config.yaml
n_head: 4
n_kv_head: 4
head_dim: 64
vocab_size: 2506
init: "normal"
init_std_down: 0.00342
lr_mult_down: 0.7
batch_tokens: 32768
seq_len: 256
train_tokens: 330100000
steps: 10074
MLP neurons of a small language model. Each row is named by its layer, matrix (up: input weights; down: output weights) and neuron, and shows model dimensions 0-255. Each number is 500 + 40 x the weight over its row's rms, rounded and kept within 0 to 999. Numbers have three digits each.
After each neuron's rows, "fires on" lists the tokens most often at its 100 highest values on Wikipedia text that the model never trained on.

L14.up169:532495492561485485553519563536468452563554479510496476539514485479483473558521459526429615438457513547485465459488535474474511558417549475510452493457483496499439537464467500503579499471504537435495477461472483594455486541511456548549528513493513468599441543510465541493472527510575491488389504554499433452534556482544496530489494579492492510464592435505511435456591531566537459479559456515521574469458475428510480463539512490476540457524497497482439440540513531511521540467553530458476452473479414541447443516511544523459506478499479500463557507563538493523474490524436483502492569477540524478444467505416537404454490491581460476545486533472536518535506519512552465529490502476515525563443514510507453494547485494532486504484503474477570558541522466523550479533469572
L14.down169:489509516496427478489480501520452529518505538465578494512496427521593441454501480509480439555520531479540560529452562597526496476572520488495505470496474469452523496542491483469414501552529535531468516455499494447456479499450498417485419509518464498504529523503582500558467442505431562495478522491540583511441473500522511438506470540537382421504491509487479568527494530464491552524440521482491490556459490475560473530557494492488451538478452518506506534520516486492603506506516476546580508443493526528463522530536445470499529480541495459471459522470526582461455440529523439477489456531490493430513535455525526561405436446539492518451479478493446598480566507479508518493493513584512421465535553509548493541489535432492524510534451479509485473517581568509469477595525451
fires on: "w", "b", "c", "d"

L2.up163:504456481415487452544526506556416490536564491548517478540455460472543491525484493470481444476468480451534508463470576442489526516461512493523481538505532491526509542445508586512532556524539563506477480475547467500523486571521520560487438506548503508503531451445454489493507465470479477483554539521548432516498490493510552566442457541476447508522466514444487457415528465479546431488493440442424546545511508575454475510520488516438453539528490592521450488439560523432521457522462466590528519506538570476454496431378527476404524467504554574512489480495509548457465505532476541564465530517470495502591483565474445510471538548594459568476506557517549451537527507548510483510486486531507543447542495458510491464527506425488473456528521498468500463526448428544533435491506501
L2.down163:559496509504538454515498439510573475528442444471495555548480463477544482436452518525554487490513548472476536436598481547511536457503492514483492462486515521489511475552542572527494533465551479524488528523472522501458417512519442547560433583524503488510511482548488460420481489524527472501504524520457424480549426383534528587536466517416470577497568515534526567488433413515530477479533561523440572481490465537542511457474496420425525537507566499500458533517580558536467470495542409513540466605495436527513537508458538431479452432532488492532495461463492501531502533480551437438499452503546512472452477466538565501483439501480500461441475450553513485489479501548535471481532496516489533460525555557562477520487492536560496508481465530486507519457537519462454471530504487
fires on: " •", " Award", "xt", " County", " Prov", " ext"

L6.up282:530538458490492481591423525511458575558438533443489576564509480548464544478541468477507508470538487537507501509464504510551534591525517508441488559421531512450478522557489443479495516534525439501485488532451482481561489510561467497606499492497558497548508555484444479564412498473459458564502506523499449574510489541548514490449576460496466518502506452506456529498533508435495554542512452500457453560463475489518418482520510509504527465491462429462537499522474488497518467430515573528437444494552419504459477500497493468493543554484595458498526557466488506409564513533548444508478595525459531427552517496491529556520557514524514435468398445524491510453528602507463527529457523529550466465484488524503518507481483481490539501514503490510537510461457480517395525477438492
L6.down282:486470485473455503461519513550507451578510518490476458517530435508523443512525469544516516520451477495502501512556496540582506488460500505541544486497517542500489518462452518543434554474542497577467508581494588512464476416461509554498488461516473519520456412519487460404528434523496387499493523502448485460524564493493478505522560537554438412556478514492509542517449526582523524516437553456448529526519462511487415453552515477469540513426484483479467512536632454544486470586474457538521500550482449530576592537529510432487563464519517505515552509476455559473543514518492478482438468515541500523476513488463489500527471518470474458503427499516551457516493397456589507548452454467467442492503516579504496512413471524552505541444450487500496539528479500490551488528528490
fires on: "est", "ip", "it", "b", "al", "st"

L12.up234:501477504508449479517502515510417475503541495496508453447503463509518527491525445461495518453497515464527468490530558515443527522454536513452499456515497466545463440451422510515543485497498585553593581515437433542433420491476526491504465496521486498521504491555461532547471494474555471542460509483503510500488479508540504543468480521532494550481532558465487474477466479481542482495515500490508422460506494471484464496510543449520554552536523450461512513445578503542528497497557466534520503499514482477476402431485517493531458427481482486517505590510517522447448533491451528469506482522510593475452581503443530484414512545574541510630540411410470447594578533567531519539535511511453439529455427597572595499474472563498447482490548499511502505514497460475525557447493469
L12.down234:499524518500487490513538506581451501484455588482468528539449495489506528442548527555546499545461527409557583500481551435456504513537563481490520434461522435505466419521460552547538544499507441478480485466560514491505456529504555426512451512503576530583430505469519491395546488473455546518598562520493393551473457534500504526479502495547557468501538482461499519465451480493539447492486564453543493510485441444477478494462451532450479518467519497499519468489496518464462537486457473541511469451500472514497443476510468506524592515558507491530554468520590510480453511491553518507506563572544455515508449496512452478471550504556584495477402468469456513446442519469501517547443417486569502435524535466585491504465470572450496490496448493550535470530529458526479530495519527
fires on: "c", "il", "um", "b", "ug", "t"

L10.up335:550550538537447483508512499423524534450531498485502496480524537481521551568510467508543555484501454465493496499442469480536477544465445465533515435472549515533529440499531418537454519528465443394448478528424563473526538522484535536439551533478460484545419510417441543520478521528502498544526479498506500559541458513507461578529581528488459492464513480485515489472517470485452524460519365409450444557526398501476474551608488499501574434487465476570478484457532469464520516543499451540480514483458491544516495493466486546525508536494414460528530502595432512499492512448489564507455553500565496455567478469551471445505467478468516552534528514528492482460455539538550529508505527572532523487520517525501458501490531416517507485487458498502501391514499538558450526549484493
L10.down335:490432490532480382454515475520552483511484478522479501475525508593483476582555492544503513534479468554501536474436503531488483512555564474527492468406444442434458551478573566545494481497529484543553510485555586536492567511543497517458529470511517450494453578461476548445476459465481525506462501558449516492552484506504478532429492539447485522502463579483454527428449533508393522454480473501484534519498516540524566494567526448472520568530459510478484459466493545482483524500437503472567470454456447525457509445451442449579472566483511474528569530481475506477516459476529516532457492482491524555476495543545479509561578535507486499471500521446487484501494463527550551506525591431545563499482567462475529504470481529438507563432428560481535488462447497523504467576443470
fires on: " ne", "e", "ore", "w", "ort", "ic"

L4.up616:507520443495578509524544483462472596498533569537484477473553458517488489524490516560496467499467504512535513479487440384500539531478508504489438457477434458543475529410590408506513566515569495483556453491489579465509498463532473551420511527486511530473473554429527465414556572505515519533439505486502554453473508534464496463457584537580500491500439516412563493467468488536471470406522532537465545428519477531561452515506487534419567446521508468509518548454523497552498497522477495456479411485544479503543503494491451443482526528497440494551499497433559492466508471462478529511504519526511563488596501545462483494571546555498538482452516507499459527487556510477495488529530421442527499500555463544445550529494549494506495505487455482470480455470511490525483518402553544
L4.down616:504478444477584496461469507481506544536546489441446514515495510550454491553470495508487505531482552464535447523409499453481490472499542535507454473435578474562448478526586440472498568513494460471427488532497577465497487489472458552478513589516468475490498496531536549461506520432494569500501479507455471436497449473475508462483467555559553518503422480468544545549556519505477559495506517516513522507473542425545502488511450514512544435428503469551412514554539537491476635497489530471456439464542445547506525512535468494469475461545490480508567449435603500471483465503448543473496519489508593494529557483561459515600516526556474484402462499444567510475502547533502512486552481492568547537496495512435517527545545469464498494491495471454492468533506405536514532460498445
fires on: "art", "off", "ract", "uff", " off"

L5.up107:509535473477509497532440495460474517501440481463483524518466452517506469491494478511536369552519498598434510526446511473532535534476500509505548493390510462470489491476483510516490484504559468571431556500480451504489460565504512515497516545483571542487504590524443534472457494517460516507479519509461467485504473489500563491529510441465449472487500514483534484382435465498616509527499451550507524595534512568516493466509529520493557474468511426423474508494555495521524515427482536499503462560525459550446490464464484483464546469592483413461409516457516504545510493491539454488533485536459457475538459530502534597549476462537479469543411533502515589530520542505460528545629501468538448551522525502484500470484425529475580520471476501528496534451533460505537474436502516
L5.down107:448462568574434514496502493475473633502517499492562489507441508509545513482502503565508464477572533536513483517569525538523484493548547497508478469516500559407523547564449463444521475520572524492467440535456556512451519454481425524510492504538486466526486509455556507508434504522515444531505471536515506464498510489505484451499452441522543548521480573550536414483569486504498490523493531450488559513454491468521481472510536448465485512498455495533437490480505495430466500524519515507486483480519536461465522513468551455487502517533547566499544524539436430567514425440508506458551454490446516485485431536545484530495530558518606445524521529500433556439511552561493440543536450516390553464507489569511462467522430507585544528460502501415428493471430520459480473547485417
fires on: "est", "ip", "al", "ation", "ig", "ance"

L3.up684:518561460478485518476519500543434527475584435460474461570496542548491508502475522568482417542523475496461402529387499546458532507528540475468489511512551519461516470518556485494516531551500522423561505497462507474486509501568450437452494474470511469521472535531500434487495500457493538475480465451539533451524471492536506454486485436552443545551492521470550546462474486477517510525550511521519482549547497567590498494480525527507578438479477527502398449439498489501490452444504476474544575461549489431461514505563563463538544500484453487499524548435586466481452475476481518507512511431520542462568513555500424475542502494500552498426530447452423516521513590548469533493468498492407469497547436488527529502528529563551485521468380556479501464508508514552489524435474463
L3.down684:533549541457499460471478556521592465571562519485472468523498508505537475584487497532520455505510568579486416508444583470477492423549530501511557491506448466430472546529520567475529478525508423500515499498537520392508508528531466440507523510477441473573509459464460465521431470507477518439539417545477438528488524486516489517484464417526512500496523538394506550459470487536456552494444456603508479515501535525525421485455477519479493429493474495521417505532494504492556532427557525591540565462579471478507447559531474481468568494532527501529465504484464531569459501528477484560460402523512535529518543511503527449517465491549490524554492585466497500559532572498477521461473531484413487515458466506495460484529478465465529521537456482509528539533519479477486525491520422
fires on: "uff", "===\n\n", "off", "===\n", " development"

L6.up430:477494473499492464438410442482528596417509487514549511547540499493504503548498544499487532526489494491427562535454528538539464547565486505646473499455526409478467509444495521584535497478452487504511472479456499462534498524555501425499526442536477527507494452490488519460517523496509510489481525515525557479460508501520460449528490470483481527546529537442399469463532523608449472487544544388518515491508495550450461493499469504463552442466499526416569508465561449536515544496530530534491555431508468499536502490513496488494421452436436587479558535486515482446507553577541504499557511502463515441484469487505504467527533492498515500586508518532491529527467484549506551426451525461496504548434563528503494512514500466511456614556414553487546489469434549472485498544511494
L6.down430:493527471444461497539438461485535491471503542491514536518493447556485551495490382519491521523476491509447492547393469468502511533565540495449569476492445483406562475469547492572455514518531529554481511432472427471547500427466474606479495529497492496515547564581500555458490510503471544444510538501515499463488529481545454524458482587506482452500479557583523440490569537490541471534528500496482533479490442538541455494530436580542469577523473546454525403524465465515551483465486450490515519511492477520520435496444484560553543491491530543499482508484480559479492522465539503473527438537495455457467491511569531446512443540565493537459475527475479486559514452486441495495472485472520510535497486533458516460475421572561398504463514536476474450610476471510574476506543527
fires on: "ar", "e", "r", "er", "d"

L8.up59:559456509501432505493494468513521524505498516493524594461465527500445528543461479508505520483531525542503538504527494510537512479489506484551493501493447432522498461472533399563507487499584393415520543512586545526508554541513504475449488517569498526561475490525441551511503520519488552538471485531482514451508485500526421500438477472567480411507531464530436479553516506499503469526476504414440500501547439512422505509503519535460537452495481484538551528496528413446523509508548472447479499447492539523478491525463407529461483481547497543518531538530480431503458598514514517488463480419480478497481428409468501528512519516487462547509473463560500519538504538474583425432518476479557437585525587541503466454514512501475471550458416561563524540456436558560563468476534466
L8.down59:512507517522590528452491509474464488509511479548553591525559534528464568472483474506505448523459544562475509471444475482529515514487473431460574462505488479470479561480566582492506533545522552548538506369504474483464436497602498500526487510517568493529516554474459502488529386524486443443506495485496507492514504458518502494440477545390566497470495577527447497509516497434552519490430560547474456536496522517543538536469421486531478546457468570499550532486476564459512505483467501541477445537512535482507448526419499529477501476546430447501580466455582496504480526432493414471560462448542464543456515528459450505504492477505459514494542531525443527483502445395518490425498539438497575509456586498495528462542485473472551477510500511466494526485451533504508521491510497
fires on: "er", "he", "ad", "e", "ot", "em"

L3.up623:527503508461507466489505478515485441494574490532519515569472523482492527583453499472486546556532509450422432520410604455515454517500506560423531450451550460496548506533416457474528555448527542503520451477454577450486533526494547502554465512537563520510469562424507496521450553507510490512506581507589482505560512490427548543503504459515565455509438490445477457462440579421497489457468513502456552507456434530444495467490514540528400517451496534559533510468438497562513446465473451521491465539470494500464495509474494471457515556555502504576496488456495586483486485501451540475473511545501424480463509588454532482569476507558515552493461470470445494488529565539458553495581536467473465489500503467527530527498508470545497455461562540470545507554539542560494493518513507
L3.down623:449431473486459572456470517509492462509441427466525485429417459467504497480537545526545511511477550533565534511528479489447505521500504477549501542545509468475526525498508448445571512423497517498527468450563517398566516466559518474520422540426489467476583529483466508491484422551498500445487435514500478518593515498520501541536506552567478514590454482508515496472434483490521470428531462479516502495517492521488419457402489489518546500498473473495542543515512513483523500492447441468525457551487522485559561586542488431536416573470514486394524474489460457487497411504481500508508486445495535473561488567534503569535495492480554485500490516550510431485496578546587523476520487455528574521576483478495507501527521534557461488528501505563512492426523517515419522531567505
fires on: "ag", " Ag", " ext", "est", "xt", "al"

L9.up693:509387429582464518454450501418481553492518480509514503467425504527508549502490485512508545531524411425536505508541504469489453493506501499557486445455503489536513428508486481498556524519540518496477528500458489547549511487517512522457508524468556480529541549475473595519495452525541597533487450481478553501506451496550464481533533547504524500470560552446458458498528461559491540551467419511541590425522448579501545468554467513510482433528438524484533457528531519544441551416557465444456464415475531564547414507519450535463468518527491518520581547539471474505540473492546536513514545459444461498514482501541493472496543481589427513542561487482520445526432535482513523433478544523534489526503544478454515504457437553458508530378499490508466465459467499499488556509513482
L9.down693:440463499514516547561436500475522507450486567514477511574475512536541414526513470559458528476444476560501513477490494464573467517554530495474526435469527435556520460498503498447482548460467536557499463509431484499460494522499526532475479446607605527432520504474481531514499566521450518453555596525515415486529505502483516461385464542449435524515469456476560425529549492500498529478419550482496471525534435547542538521484491498532462549540509462462537426459588506501481482535473473560508522458492515529458488481492543483516471489570397559492502533383501524509503579491545492434432492587508500520502435508467493478429525475504499527492498517566534478518553520586444499553517522541473526538455477486492458513512460460473543533468454532482487466530501496504525525538456451
fires on: "a", "er", "e", " Ma", "aj", "on"